config.yaml
n_layer: 9
d_model: 224
positions: "rope"
MLP neurons of a small language model. Each row is named by its layer, matrix (up: input weights; down: output weights) and neuron, and shows model dimensions 96-159. Each number is 128 + 24 x the weight over its row's rms, rounded and kept within 0 to 255.
After each neuron's rows, "fires after" lists the tokens most often just before its 100 highest values on Wikipedia text that the model never trained on.

L3.up846 [112 177 116  89 101 139 133 141 104 151 156 149  96 121 143  95 165 100 113 130 122 147 174  99 126 168 150 107 134 103 141 146 130 140 134 125 121 100 126 128  51 133 167 135 126 175 134 101 113 128  84 133 109 120 128 137 133 122 141 103 157 145 118 163]
L3.down846 [ 96 142 144 147 129  61 124 170 121 100 130 130 130 158 118 120 121 117 114 124 112 153 139 143 144 188 108 113 125 133 163  93 120 125 124 105 113 133 136 118 102 102  99 134 124 171 131  91 110 149 110  59 146 111 135  77 134 143 129 106 154 168 126 124]
fires after: " t", " ent", " ", " f", "ak", " com"

L3.up454 [138 114 118 136 131 127 108 141 151 159  99 112 126 121 146 127 132 106 125 128 134 141  98 128 128 143  69 156 114 110 125 114 131  90 104 137 134 105 104 150 127 132 119 140 174 175 152 122 145 151  65 159 137  99 130 101 123 112  80 171 131 116 130 140]
L3.down454 [119 112 151 146 142 124 121 153 125 140 131 130 140  94 112 108 164 121 100 148 140 111 139 123 111 130 106 109 108 120 109 108 119 165  89 104  93 108 142 142 118 124 131 130 125  97 127 180 142 127  96  82 106 149 119 140 105 128 140 167 120 116 130 128]
fires after: " l", " s", " L", " Q"

L6.up577 [142 131 142 139  86  84 100 100 143 168 115 140 123 115 133  98 127 114 149 114 124 182 116 140 101 102  99 136 109 158 141  89 133 165 128 154 135 141 129 124 117 155 123 155 170 154  77 116  90 159 150  81 107 128 132 109 126 119 125 144 135 148 114 165]
L6.down577 [126 134  82  98 146 144 134 133  96 112 119 109 141 115 114 127 121 172 124 142 129 130 107 133 121 133  96 140 158 148 107 139  91  91 149 145 147 112 141 134  98 116 142 131  97 136 121 162 121 133 157 143 127 139 138 142 135 131 123 120 116 144 159 117]
fires after: "as", " Car", "ath", " M", " B", "al"

L3.up115 [104  90 118  83 133 131 108 153 147 137 181 120 165 150 129 112 120 137 139 163 142 142 120  82 112 125 140 130  84 128  90 151 139 116 102 123 145 129 179 116 101  96  91  91 127 139  92 132 141  98  87 115 114 130 137 114 158 145  98 118 131  99 135  92]
L3.down115 [136 170 140 116 115 134 145 144 175 121 134 171 123 101 161 180 120  92  96 127 118 136 150 133 136 113 104 149 101 121 147 166 141  91 149 145 143 143 117 147 160 120 118  97 165 144 140 114 118 115 138 118 117  84 128 149 155 126 118 125 136 139 128  47]
fires after: " Me", " Te", " t", " F", " f", " Eng"

L6.up693 [123 179 155 117 142 157 101 111 110 150 138 148  83 117 152 112 160 138 108 102 167 143 119 152 147  70 157 165 118 149 149 118  76 131 156 124 102 110 140  98 110  95 108 140 172 126 111 110 114  94 133  84 153 121 183  94 129 159 154  86  96 151  96 108]
L6.down693 [121 129 151 124 150 121  96 128 111 169 109 120 137 108 123 144 154 107  97 131 119 129 134 114 145 152 138 116 144  96 123 119 116 159  88 162 152 119  99 119 170 108 115 151 128 160 142 116 128 130 133 141 121 112  90 128 133 127  84  99 123 151 115  95]
fires after: "v", " ev", "f", " def", " inv", " v"

L3.up103 [107 126 151 160 121 102 114 104 153 155  95 136 135 143 125 162 168 159 144 121 150 144 126 114 140 130 101  88 148  96 140  96 132 122 149 150 130 117 135  83 164 116 176 116 138 141 168 129 122 147 133 145 120 101  89 110 129  95  94 103 101 156 175  78]
L3.down103 [137 152 140 144 129 102 113  73  93 115 110 141 135 129 115 110 120 125 182 117 132 138 153  79 133 154 122 132 135 138 110 113 149 142 115 133 113 178 151 117 127 127 123 133 119 106 117 139 123 129 141 124 120 154 114 137 137  68 148 148 159 119 107 118]
fires after: " B", " O", " M", " H", "il", " T"

L3.up751 [151 149  79  97 148  99  93 128 163 109 132  68 104 121 117 152 134 143 137 140 174 127 141 111 142 156 159 138 132 143 116 100 152 157  83 128 155  87 103 145  76 124 141 128 133 115 155 132 151 121 123 182  80  94 110  98 173 132 105  92 110 151 108  83]
L3.down751 [142 168 118 150 148 153 110 104 147 128 149 125 131 107 100 125 139  82 124 109 157 129 110  92 151 120 118 100 123 131 127  94 123 103 131 147 105 156 110 136 138 143 113 107  82 127  76 144 115 134 123 141 114 158  69 137 154 102 145 177 133 127  85 148]
fires after: "1", " B", "ian", " to", "ity", " O"

L6.up632 [119 137 119 113 120 114 137 137 144 123  91 147 127 115 129 105 138 129 142 123 161 128 159 148 142 102 173 112 117 139 105 123 133 126 103 102 115 145 103 134 129 108 100 127 173 163 130 119 129 106 162 124 174 137 121 124 122 121 154 127 129 113 130 134]
L6.down632 [113 112 138  92 166 151 122 128 137 113 156 121 120  88 147 155 174 116 143 173 133 114 119  81 110 120 103 117 100 139 118 131 130 126 116 176 160 108 133 127 106 106  71 124 111 110 136 142 152 104 125 138  95 125 114 127 124 128  73 128 116 141 122  75]
fires after: " ", " (", ":", " |", " r", "1"

L3.up295 [161 106 101 146 117 163 123 164 139 106 121  96 127 145 150 106 101 130 127 145 137 113 104 105 131 147 111 111  81 180 159 115 134 113 108 118 127 175 124 136 138 164 136 121 136 173 110  82 123 129 127 116 126 113 150  85 122 159 137 142 111  92 143  94]
L3.down295 [140  97 101  92 139 132 129 177 139 120 154 177 109 129  93  93 189 138 110 141 138 111 135 152 130 164 126 135 155 120 154 116 107 112 155 100 153 138 108 172 113  97 137 108 102 144 143 133 138 132 138 131 124 113 126 185  90 111 148 117 120 125 131 134]
fires after: " G", " H", " Ch", "-", " c", " C"

L3.up269 [138 136 150 166  92 133 106 137 117 146 119 150 111 146 135 139 113 132 111 141 130 155 129 136 133 150 124  85 156 133 141  82 148 110 140 149 194 103 120 162 137  99 128  96 124 114 176 105 133 108 105 200 134 131 152 141 156 118 140  77 138 121 144 133]
L3.down269 [120 119 129 126 152  95  96 112 116 163 129 156 126 127 151 150 124 120 121  86 119  94 145 116  89  99 100 135 101 128 150 119 115 149 105 136 124 133 174 143 147 129 151 130 153 124 127 166 116 112 127 146 158 143  91 151 125 142  94 135 137 101 185  76]
fires after: " l", " v", " L", " ch"

L6.up181 [151 149 108 118 113 130 106 124 122  83 127 160 125 158 159 150 115 108 132 132 145 148 134 156 146 102 140 109 106 133 141 161 155 115  69 126 113 114 131 151 154 125 134 107 125 152 125 140 113  72 127 158 143 120 160 171 153  85  99 135 114 135  68 139]
L6.down181 [125 118 102  85 133 145 142 132  94  78 106 137 157  69 161 128 161 137 147 132  94 129 106 139 150 134 101 116 147 128  73 142 117 137 166 153 152 157 123 104 120 151 151 129 111  90 141 138 172  91 141 104 161 171 134 156 146 152 128 150 123 102 134 131]
fires after: " to", " can", " un", " s", " en"

L6.up686 [109 121 151 133 119 138 104 129 136 156  96 104 105 132 161 151 140 131 122 191  96 129 158 123 121 103  99 158 133 115 168 114 161 110 157 125 108 135 147  94 129 134 187 162 116 149 111  96 136 106  92 114 117 100 157 124 147 143 127 106 134 114 161  67]
L6.down686 [132 133 150 127 142 110 107  98 133 178 130 130  39 163 141 154 100 132 115 138 144 142 161 125 144 111 128 157 152  87  96 145 128 156 114 106 137 117 148 133 124 137 131 116 154 108  92 109 157 139 105 131 120 199  97 125 114 114 127 123 188 102 162 125]
fires after: "p", " P", " p", "qu", " resp", " Sup"

L6.up404 [119 136  85 155 116 109 132  95 118 186 181 144 114 140 162 116  91 119 117 141 104 133 119 142  95 140 161  71 111 116 115 155 128 132 128 139 163 185 156 162  94 169 114 106 130 131 142 119 126  92 119 130 152 120 110 121 139 128 139 137 169 144 146 126]
L6.down404 [139 124 175 111 116  97 114 154 124 122 144 108 138 142 134 110  66  87 157 117 116 133 142 118 164 175 147 153 153 115 131 128 109 124 158  98 183  99 165 113 110 118 105 137  67 143 118  99 136  79  87 147 139 159 129 165 124 116 120 125 132 151 135  82]
fires after: " f", " F", "-", " b", " |", " c"

L6.up707 [157 155 135 117  89  95 156 128 123 101 105 153 107  80  95 108 143 126  93 148 128 119 127 126 175 143 146 116 105 103  94 147 119 121 135 157 117 121 131 132 166 120 113 157 125 139 146 156 153 126 145 141  90 129 110 110 129 142 138 112 114 134  87 123]
L6.down707 [ 90  94 127 146  97 136 104 174 163 157 122 125 170 154 104 106 104 138 153 126  90 128 137 124 150 132 124 102 168 117 101  66 164 157 122 143 105 148 145 100 141 124 108 112 104 132 112 147 133  82 125  89 112 187  82 129 125 119 146 112 154 139 133  91]
fires after: " f", "e", "0", " w", "f"

L3.up4 [ 93 157 152 131 132 135 134  99 113 145 150 126 127 153 116 137 121 169 115  93 142 112 100 141 108 129 159 127 107 135 149 102 122 152 130 104 109 135 140 173  78  96 115 138 169 136  93 145 147 105 117 111 134 128 154 131 111 113  98 116 140  87 117 151]
L3.down4 [122 128 173 140 118 120 146 100 156 127 118  70  97 104 122 121 144 150 139 104 192 133 159 109 143 139  99 197  95 133 129  96 131 107 127 154 165  97 110 107 144 112 128 162 160 125 118 126  91 112 119  87 134 125 121 148  93 152 104 162 105 155  67 134]
fires after: " t", " T", " ev", " o", " v", " det"

L6.up848 [143 162 144 110 137 142 108 112 110 154 162 132 152 116 116 121  86 148 118 138 134 182 116 106 120  91 124 158 140 163  99 149 150 122 151 156 131 128 112 130 113 136 104 123  96 141 107 129 142  99 104 147  91  75 167 146 155  88 148 157  78 127 102 107]
L6.down848 [107 177 110 131  81  99 106 107 143 128 132 111 124  96 163 123 132 154 107 152 149 135 123  82 134 141 136 134 116 142 109 140 131 140 114 119 133 121  88 160 116 167 110  75 150  94 165 190 135  89 136 154 144 116 123  74 110 159 140 104 142  86  92 125]
fires after: " f", "b", " b", "|---|---|---|---", " B", "av"

L3.up591 [145 129 172 134 112 123 136 147 106  95 108 128  96 121 123 129 124 137 168 132 154 149 144 131 197 165 134 140 124 117 121 128 112 120 106 124 126 106 122 139 154 120 110 121 116 126 127 147 147 115 147 132 123 133 143 124 103 150 132 111 135 153 104 157]
L3.down591 [140 116 117 107 145 123 116 175 111 159 113  93 147 125 131 100 172  89 143 105 112 141 105 115 150 165 120 150  92 104 128 149 160 101 141 110 126 133 134  81  92 109  98 135  92 116 166 101 176 181 161 133 169 109 126 132 152 127 141 134 113 130 126 136]
fires after: ")\n", "\n", " T"

L3.up109 [138 124 106 127 144 129 105 181 125  74 148 105 119  82 139 129 121 100 124 156  65 121 130 107 121 153 154 138 107 138 145 176 130 114 134 135 122  99 120  98 109 154 164 128  99 155 107 119 116 116 146 126 138 120 126 115 198 100 174 203 131 125 153 108]
L3.down109 [114 117 126  81 122 101 171 131  89 132 140 121 145 102 129 125 107  81 132 108 134 126 111 134 119 158 114 114 152 122 131 120 104 123 126 101 189  99 170 114 121 148 127 126 133 132  93  56 112 128 112 111 117 137 124 145 147 141 146 155 170 112 183 144]
fires after: " c", " p", " C", " F", " Gu", " P"

L6.up353 [ 98 161 160 127 135 115 112 121 170 126 137 147 177 138 108 159  99 122 165 131 134 110 131 111 146  87 141 104 165 122 106  98 110 181 122 123  94 108 168 127 136 124  83 137 143 123 121 121  89 166 136 110 172 178 112 124  99  69 167  95 121 131 109 154]
L6.down353 [166 136  83 103 134 103 141 148 103 132 132 140  93 117 143  54 163 127 164  83 171 132 128 144 142 130 137 167 140 156 137 141 103 164 116 106 151 120 105 103 144  82 124 137 140 114 102 149 121 138 138 128 158 118 131 136 140 132 103 133 114 155 111 135]
fires after: "th", "m", "ch", "ap"

L6.up91 [152 146 100 116 134 110 142 149 120  56 162  86 122 125 137 113 146 139 111 129 123 121 138 134 126 139 103 118 109  70  91 139  87  94 151 118 137 138 142 151 153 113 124 113 179  86 100 147 149 124 127 111 150  71 184 106 132 126 142 170 153 121 118 104]
L6.down91 [100  98 105 144 134 123 131 115 159 117 147 146 113 112 114  78  97 122 129 170 113 125 138 147 117 117 141 113 137 112 144  86 151 183 148 107 149 114 101 128 194 117 141  91 142 134 127 168 116 133 100 107 117 171  59 127  84 187 131 111 157 143 138 119]
fires after: "2", " f", " |\n", " ex", " F", "f"

L6.up546 [165  91 144 123 142 148 144 106 104 125 126 176 125 146 138 129 115 160 131  77 126 149 158 173 123 117 124  84 126 149 143 131 127 152 115 104 142 134 128 139 139  95 152 133 135  74 148  98 137 131 110 170 122  91 152 136 133 137 159  93 134 159 127 118]
L6.down546 [127 175 125 109 125 123 135 108 166 114 163 110 150 133 120 111 133  93 127 128 129 139 157 124 130 113 115 176 156 155 145 127 112 117 106 119 161 120 138 115 141 111  79 105  90 134 132 123 124 166 134  90 127 120 113 131 125 143 107 129  90 160 153 151]
fires after: "–", " inst", "-", "st", "est", " inv"

L6.up571 [106  78 142 125 104 113 139  92  90 106 112 196 154 162 117 190 103 137 137 147 151 109 120 104 132 136 114  81 168  81 139 124 135 177 179 134 129 148 133 128 171  92 101 129 131 129 160  98  99 131 156 130 129 139 134  86 163 131 112 142 121 127 107 152]
L6.down571 [167 181  93 118  89 171 123 124 125 127 134 118 152 151 137  97 112 155 112  92 149 106 128 180 136 105 126 128 131 122 139 114 148  61 156 116  95 135 118 157 132 140 113 113 143  78  86 112 134 124  98 143 147 136 180 156  87 135  89 130 119 144 122 169]
fires after: " St", " sur", " st", "r", "st", " inter"

L3.up651 [154 113 143 101  87 135 121 164 150 111 108 150 199 122  99 176 122 119 137 118 115  80 178 111 139 105 128 112  91 159 104 125 144 125 141 128  71 140 123 112 160 129 142 139 111 133 157  88 109 146  92  87 156 163 132 139 116 148 116 125 137 146 115 150]
L3.down651 [ 98 126 179 128 100 153  85 158 122 120 134 158 154 144 148 142 123 131 180 103 136  98 127  78 139 160 151 103  75 131 116 125 173 101 133 116  98 110 146 146 131 158 167 120 145 144 164  91 108 122 103  94 117 179 139 159 120  98 103  87 109 133 143 102]
fires after: "In", " w", " in", " on", "On", "A"

L3.up494 [127  82 106 182 136 151  93 120 119  90 133  76  97 114 117 135 157 176  92  72 138 179 129 103 139 129 126 119 141 127 150  80 134 131 120 135 141  75 156 128 106 145 127 143 144  94 149 123 105 102  94 111 176  83 139 116 121 162 101 120 155  77 105 166]
L3.down494 [145 141 112 129 118 108 123  84  86  98 117 123 102 114  99 123 167 154 136 130 186 154  71 123 170  85 114 112 159 122 129 108 138 188 111 112 126 127  96 136 103 158 110 147 105 133 151 175 123 140  96  98 137 132  98 142 110 155 131 169 120 117 122 120]
fires after: " s", " was", " O", " m", " ar", " fin"

L3.up610 [ 76  95  94 113 115 125 131 152 171 185 124 125 114 156 117 116 126 111  85 130 109 163 138 115 112 145 100 138 140 106 128 145 204 133 124 121 116 118 159 140 157 163 147 114 183 148  76 161 130 132 136 135 119 129 111 100 144 124 126 145 125 163 144 110]
L3.down610 [185 118 114 115 113 171 117 124  77 126  90 160  92 147  65  91 148 165 115 105 121 103 163  81  86 103 138 149  84 152 147 103 115 126 136 143 115 142 170 128 124 144 107 132 119 141 150 129 128 166 130 104 171 160 102 107 131 139 116 136  91 120 135  97]
fires after: " B", " M", " b", " me", "ass"

L6.up716 [143 145 124 110 152 121 140  95 135 148 130 176 132 130 148 120 104 129 103 132 113 138 140 106 145 171 114 117 101  88 109 183 163 105 144  97  90 106  90 102 134 115 126 140 119 109 105  77 116 126 134  87  95 149 161 166 123 121 131 112 182 130  86 128]
L6.down716 [108 128  90 126 133 143 102  98  76 126 125  94 143 135 130 142 154 120 145  88 146 116 155 105 141 124 129 174 144  80 123 121 113 107  95 143  84 119 150 107 114 150 137 100 143 138 125 114 140 137  97 126 108 135 151 124 138 170  91 111 161  92 147 143]
fires after: " s", "s", "ie", " a", " to", " S"

L3.up15 [141 140 152 108 128 128  98 131 113 173 161 105 123  75 160 129 126 113 116 108 137 140 130 159 109 101 118 146 139 157 129 186 116 112 145 147  80 175 180  93 134 158 148 105  89 178 153 138 157 127 103 116 111 127 107 161  70 151 137 114 113 142  80 193]
L3.down15 [110 120 130 109  82 153  75 181 191 139 137  68 134 134  95 124 107 117 124 152 121 182 157 129  98 132 124 102 155 157 102  86 154 123 118 135 143 116 158 125 134 100 143 149 140 130 141 122 106 145 108 139  97 158 101 108 137 104 121 139 134 110 131 110]
fires after: " U", " S", " E", " acc", " in", " ind"

L3.up634 [127 118 138 125 144  88  94 130 138 122 149  79 117 166 179 142 123 105 118 119 162 140 119 140 138  99 154 167 109 103 161 134  54  81 115 124 102 146 160 119 126 179 105 156 152 122 123 107 112 119 139 146 163  70 133 104 147 130 121  98 131 171 123 153]
L3.down634 [105 145 154  99 119 152 169 120 138 148 118 110 145 119 108 102 118 121  83 135 124 141 126 109 145 136  93 192  76 121 147 169 137 120 102 145 133 148 170 161 133  91  97 140 143  99 156 124 157 160 158  84 155 149 156 105  96 116 110  96 135 109 134 118]
fires after: "\n", " v", ")\n", " C"

L3.up194 [148 137 160 121  95 161 160 111 163  60  94 107 119 103 104 104 133 154 129 133 162 182  98 125 131 101 117 144 136 112 130 111 116 115 128 133 118 134 127 121 131 146 179 116 153 131 121 128 134 114 160 102 129 125 114 163 143 132 160 144 113 119 120 125]
L3.down194 [104 143 104 123 101 151 136 146 119 143 127  99 141 129 104 141 106 129 119 119 104 114  93 100 106 120  93 114 175  94 100  75 170 108 131 127 172 156  99 159 112 144 113 123  90 153 160 137  90 147 129 119 134 145 150 139 147 130 123 165 127 133 126 112]
fires after: " T", " M", " in", " S", " ", "%"

L6.up444 [133 102 160 121 105  87 140  55 139 187 147 156 112 124 129 136 118  98 112 117 155 138 143 126 108 154 136 120 136 117 120 181 117 142 166 159 129 110 123 160  98 102 195 102 121 119 104 154 145 109 111 128 122 126 163  67 119 142 135 124 149 153 108 116]
L6.down444 [149 172 102 153 134 125 144 118 128 134  94 110 139  98 127 110 157 150 137 155 154 139  82 160  87 125 102 150  90 131 124 122 103 116 107 112 108 127 158 176 103 167 131 146 116 126 159 114 143 171  77 138 126 100 103 157 128 144 103 126 123 125 121 100]
fires after: " re", " c", "-", "c", "C"

L3.up542 [120  99 139 118 105  83  90 123 108 129 126 126 121 143 154 109 158  74 124 115 115 171 143 100 179 123 109 121 112 163 112 109 150 152 152 136 104 118  99  79 104 133 110  72 134 133 131 144 144 136 125  79 124 113 124 133  98 119 124 146  91 103 160 152]
L3.down542 [ 94 126 124  90 128  87 123 118  82 107 151 105  93 131 112 127 136 127  97  93 121 136 115 124 166 114 114 109 128 111 157 153 125 169 128 134 110 125 175 141  44 125 119 117  80 142 141 122 151 167 153 162 144  96 133 156 156 104 103 135 113 122 132 124]
fires after: " b", " B", "re", " O", " gr", "ro"

L3.up598 [119 149 167 116 152 102 104 135 105 136 135 116 116 150 129 128 133  78 176 135 143 112 117 116 122 133 121 136 111 115  85 145 147  84 109 157  76 157 146 110 140 127 128 128  91 127 139 152  84 163 112  70  90 158 136 120 116 111 126  50 121 107 151 120]
L3.down598 [144 141 121 124 114 140 129 127 106 144 134 108 121 112 122  91 145 152 106 135 122 139 188 120 137 141 145 113 142 120 110 152 110  93  86 155 127 151 139 148 154 143 120 145 110 109 140 133 136 161 116 172 184 115 131 126 164 176 136 154 151  98 144 167]
fires after: ")\n", " E", "1", "\n", " Ju", "0"

L3.up48 [157 148 162 128 121 102 110 147  88 162 152 115 102 129 106 106 171 103 151 165 169 131 160  64 128 149 132  92 115 147  93  87 121 102 130 154 155  83 125 117 109 134 117 122 130  91 122 144 129 151  62 128 160 150 112 116 114 134 124 119 174 136 126 150]
L3.down48 [174 149 153 131 114 109 124 132 134 114 116 148 129 147 167 113 184 136 103  99 119 127 112  90 154 137  94 140 146 134 177 138 101 199 131 170 126 116 131 126 117 100 111 124 151 169 102 139 101 129 171  95 158 152 152 143 123 130 154 100 136 116 174 159]
fires after: " gr", " was", " m", " M", " S", " V"

L6.up164 [126 119 170 105 133 140  97 119 170 145 110 143 127 146 117 107 124 107 116 133 103 116 116  91 143 128 103 130 144 173 116 147 104  94  94 122  83 147 146 134 135 138 182 132 107 176 135 143 171 111 141 151  95 137 109 115 122 138 108 137 120 125 136 152]
L6.down164 [137 106 139 127 125  93 128 148 115 113 118 110 122 137 138 184 150 159  94 152 116 100 165  96 174 127 155 167 142 144 155 145  95 146 121  69 138 154 166 145 102 105 146  99 147  90 110 131 100  97 120 139 126 113  96 114  98 120 196 120 127 133 146 152]
fires after: "c", " Ang", "ip", " t", " C", " c"

L6.up661 [128 120 152 139 134 182 126 148  90 160 107 138 158 125  88 133 107 129 132 123 102 134 138 163 143 105 140 163 147 129  91  99 107 173  89 122  96 120 137 138 120 101 135 156  98 123 134 139 158 111 169  85 133 141 128 124 109 164 117 105 111 146 123 124]
L6.down661 [116 154 108 126 127  78 124 103 117 101 108 156 126  99 136 105 134 101 132 134 116 189 100  99 113 168 127 174  88 141 173 136 121 164 109 147 115  79 144 156 141  85  95 132 145 138  99 104 110  85  94 130 131 100 102 122 118 170 158 157 137 116 111 139]
fires after: "m", "th", "b", "ph", " ph", "ar"

L3.up882 [133  92 125  98 111 137 205 139  85 129 127 137 166 124 134 143 129 129 169 121 156 117  92 144 152 163  80 129 109 145 146 131 141 128 131 102 100 134 112 116 201 120 115 116 111 121  85  88 138 111 146 136  91  97 111 112 136 118 130 111 141 123  77 122]
L3.down882 [130 178 107 138 130 115  79 171 150 120 117 105 120 157 119 120 126 143 106 109 104 179 161 160 146 137 127 101 133 117 118 162 129 103 140  99 112 112 113 142 119 143 139 130 111  94 152 139  81 154 119  86 131 148 108 153 154 152  85 159 118 154 124 112]
fires after: " C", " c", "C", " g", " "

L3.up390 [182 113 115  86 118 137 156 123 187 152 134 177 136 150 148 132 121  92 131 137 145 112 141 110 114 172 103  90 116 175 128 135 120 144 113 174 129 118 110 125 118 139 154 151 131 131  87  95 134  74 121 144 122 114 136 114 122 138 110  96 131 130 124 120]
L3.down390 [123 111 157 118 116  77 108 120 122 117 127 149 115 126 123 146 150 145  72 143 132 131 105 153 145 117 180 108 115 115 103 109 132 139 128 125 150 148 105  68 163 140 141 103 106 104 164 175 123 153 123 128 207 172 124 174 134 138 155  94 109 157 116 119]
fires after: " c", " C", " T", " t", " M"

L6.up594 [ 97 135 139 120 124  99  81 115 131 118  94 114 104 159  89  48 122 150 143 116 115 163 118 102 132 144 151 114 113 161 139 116 140 154 110 132 114 162 121  99 159 123 108 176 135 172 162  83 158  94 120 139 148 125 140 128 161  97 145 146 126 138 155 103]
L6.down594 [120 122 124 126 159 153 123 131 125 139 123 142 102 137 156 149 146 106 122  90  97 125 122 105 117 103 139 131 144 120 112 154 110 134  93 159 195 116  71  92 148 149 164 135 130  91  98 157 145 106 151 137 119 108 126 139 146 153 106 131 119 169 128 102]
fires after: " ", " a", "ch", " Ch", " own", " ("

L3.up623 [136 120 158  59 115 156 127 155 137 141 171 158 121 166  70 130  99 143 140 143 124  93 110  95 141 112 144 154 147 143 147 101 137 142 106 154 123 152 108 145 120 152 109 123 118  99 138 128  82 100 138 132  91 147 120 117 130 135 111 107 143 116 111 130]
L3.down623 [107 148 121 148 143 155 117 133 129  59  79 149 137 116 144  97 111 133 112 132 136  63 139  72 120  60 129 139 140 142 122 136 124 134 105 117 119 116 131  90 115 154 107 161 117  86 134 130 138 196 125  91 120 115 107 128 113 122 107  95  99 133 121 110]
fires after: " Y", " Sh", " Ch", "y", "'", "B"

L3.up98 [152 135 146 144 127 145  99 128  88 110 158 119  88 163 141 189 151 116 123 156 146  88 161 170 147 158 105 101 111 129 149 145 152 137  74 140 144  90 149 126 124 161 160 143 114 125 171 160 115  88  90 112 109 115 116 115 118 115 156 135 129 125 133 127]
L3.down98 [121 127 153 153 128  89 146 107  81 167 100 164  69 125 144 154 133 129 158 172 123 123 186 136 101 134 112 145 104 125 188 153 139 166 130 154 174 114 145 136 120 104 154 141 119 138 127  76 118  87  95 121 122 122 139  87 139 119 153 158 138 125 133 134]
fires after: " N", " m", " W", " Ch", "f", " M"

L6.up880 [ 91 113 156 162 153 116 135 142 100 122 149 130 138 128 110 109 105 110 117 157 158  76 165  91 130 153 111 143 149 131 111 151 116 137 143 142 152 112 137 170 153 176 103 122 120 127 161 127 106 122  98  69 147 163  90 113 128 149 121  92 132  99 148 159]
L6.down880 [137 126 106 122  85 121 122 134 141 158 163 106 132 110 124 109 102 154 156 120 120 140 144 101 113 123 137 104 158 136 146 116 167 145 147 112  96 132 123 115 133 112 120 154 186 129 105 122 130 118 157 132 107 117 110 117 132 109 123 124 127 141 106 107]
fires after: "In", " s", " de", "s", " D", " in"

L3.up576 [101 111 120 145 137 148 147 110 127 116 178 119 125 129 117 122 140  95 135  53 153  84 122 117 104 116 152 131 110  96 127 112 129 100 141 130 122 122 135 135 145 132 170 150 189 165 127 104 147 154  88 164 132  92 125 131  99 120  84 126 141 121 109 175]
L3.down576 [109 143  79 157 104 159 113 168 153 125 123 140 176 151 175 144  74  54 122 115 102 164 115 134  87 132 155  55 152 111 136 102 118 124 117 122 154 138 129  97 148 122 138 112 118 154 116 148 128 146 129 132 104 131 149 170 108 129  97  83 117 149 110 165]
fires after: " m", " (", " r", " C", " c", " f"

L6.up263 [164  94 121  92 142 129 142 116 154 146 136 131 126 159 114 162 198  76 127  93 135 127 142 125 146 131 102 135 130 135 130 139 116  84 137 155 146 109 165 115  92 160 122 113 147 127 131 131 131 159 125 141 140 136 122 108 118 134 137 147 130 175 110 123]
L6.down263 [127 102 140 120 123 130 138 127 114 147 156 100 135 124 142 130 154 105 114 108  92 122  94  77 140 137 154 109 113 116 185 143 125 171 163 109 154 117 145 122 103 109 138 147 109 130 145 150 115 164 130 119 150 125 157 158 106 121 111 136 125 127 151 139]
fires after: " c", " C", "c", "|---|---|---|---", "|---|---"

L3.up300 [130 165 118  93 108 156 138 129  93 131 128  91 133 149 139 156 163 107 129 159 113 150 113 147 142  85 142 137 112  78  95 134 131 131 136 112  81 168 139 116  95 135 136 136 158 146 108 131 113 122 129 145 125 124 117 158 105 143 106 100 137 124 125  93]
L3.down300 [164 146 112 112  93  82 137 151 132 115 124  86 170 139 115 151 120 108 115 105 159 173 130 106 106 137  86 150 115  80  75 123 122  82 156 165 131 110 132 127 121 154 139 131 118  96 160 169 146 156 119 147  99 100 162 121 102 152 109 139  67  87 104 118]
fires after: " one", "%", " sp", " K", " some"

L6.up327 [133 142  81 124 144 149 134 107 130 118 112 146 165 125 110 135 122 136 106 129 150 134  99  99 117 110 105 105 158 151  96 150 171 120 168 122 102  93  90 158 152 128 129 143 139 177 103 128 181 113 116 122 150 109 131 121 151 116 148 129 104 111 117 127]
L6.down327 [120 155  95  92 170 134 167 123 131 127 156 127 111 128 121 150 150 119 136 136 149 141 147 142 109  99  89 136 110 105 143 144 156 144  88 177 154 151 127 167 161 109 131 159 113 142 119 135 101  98 145 116 159 122 131 112  82 127 168 101  98 148 122 111]
fires after: " an", " a", "-", " the", " ", " s"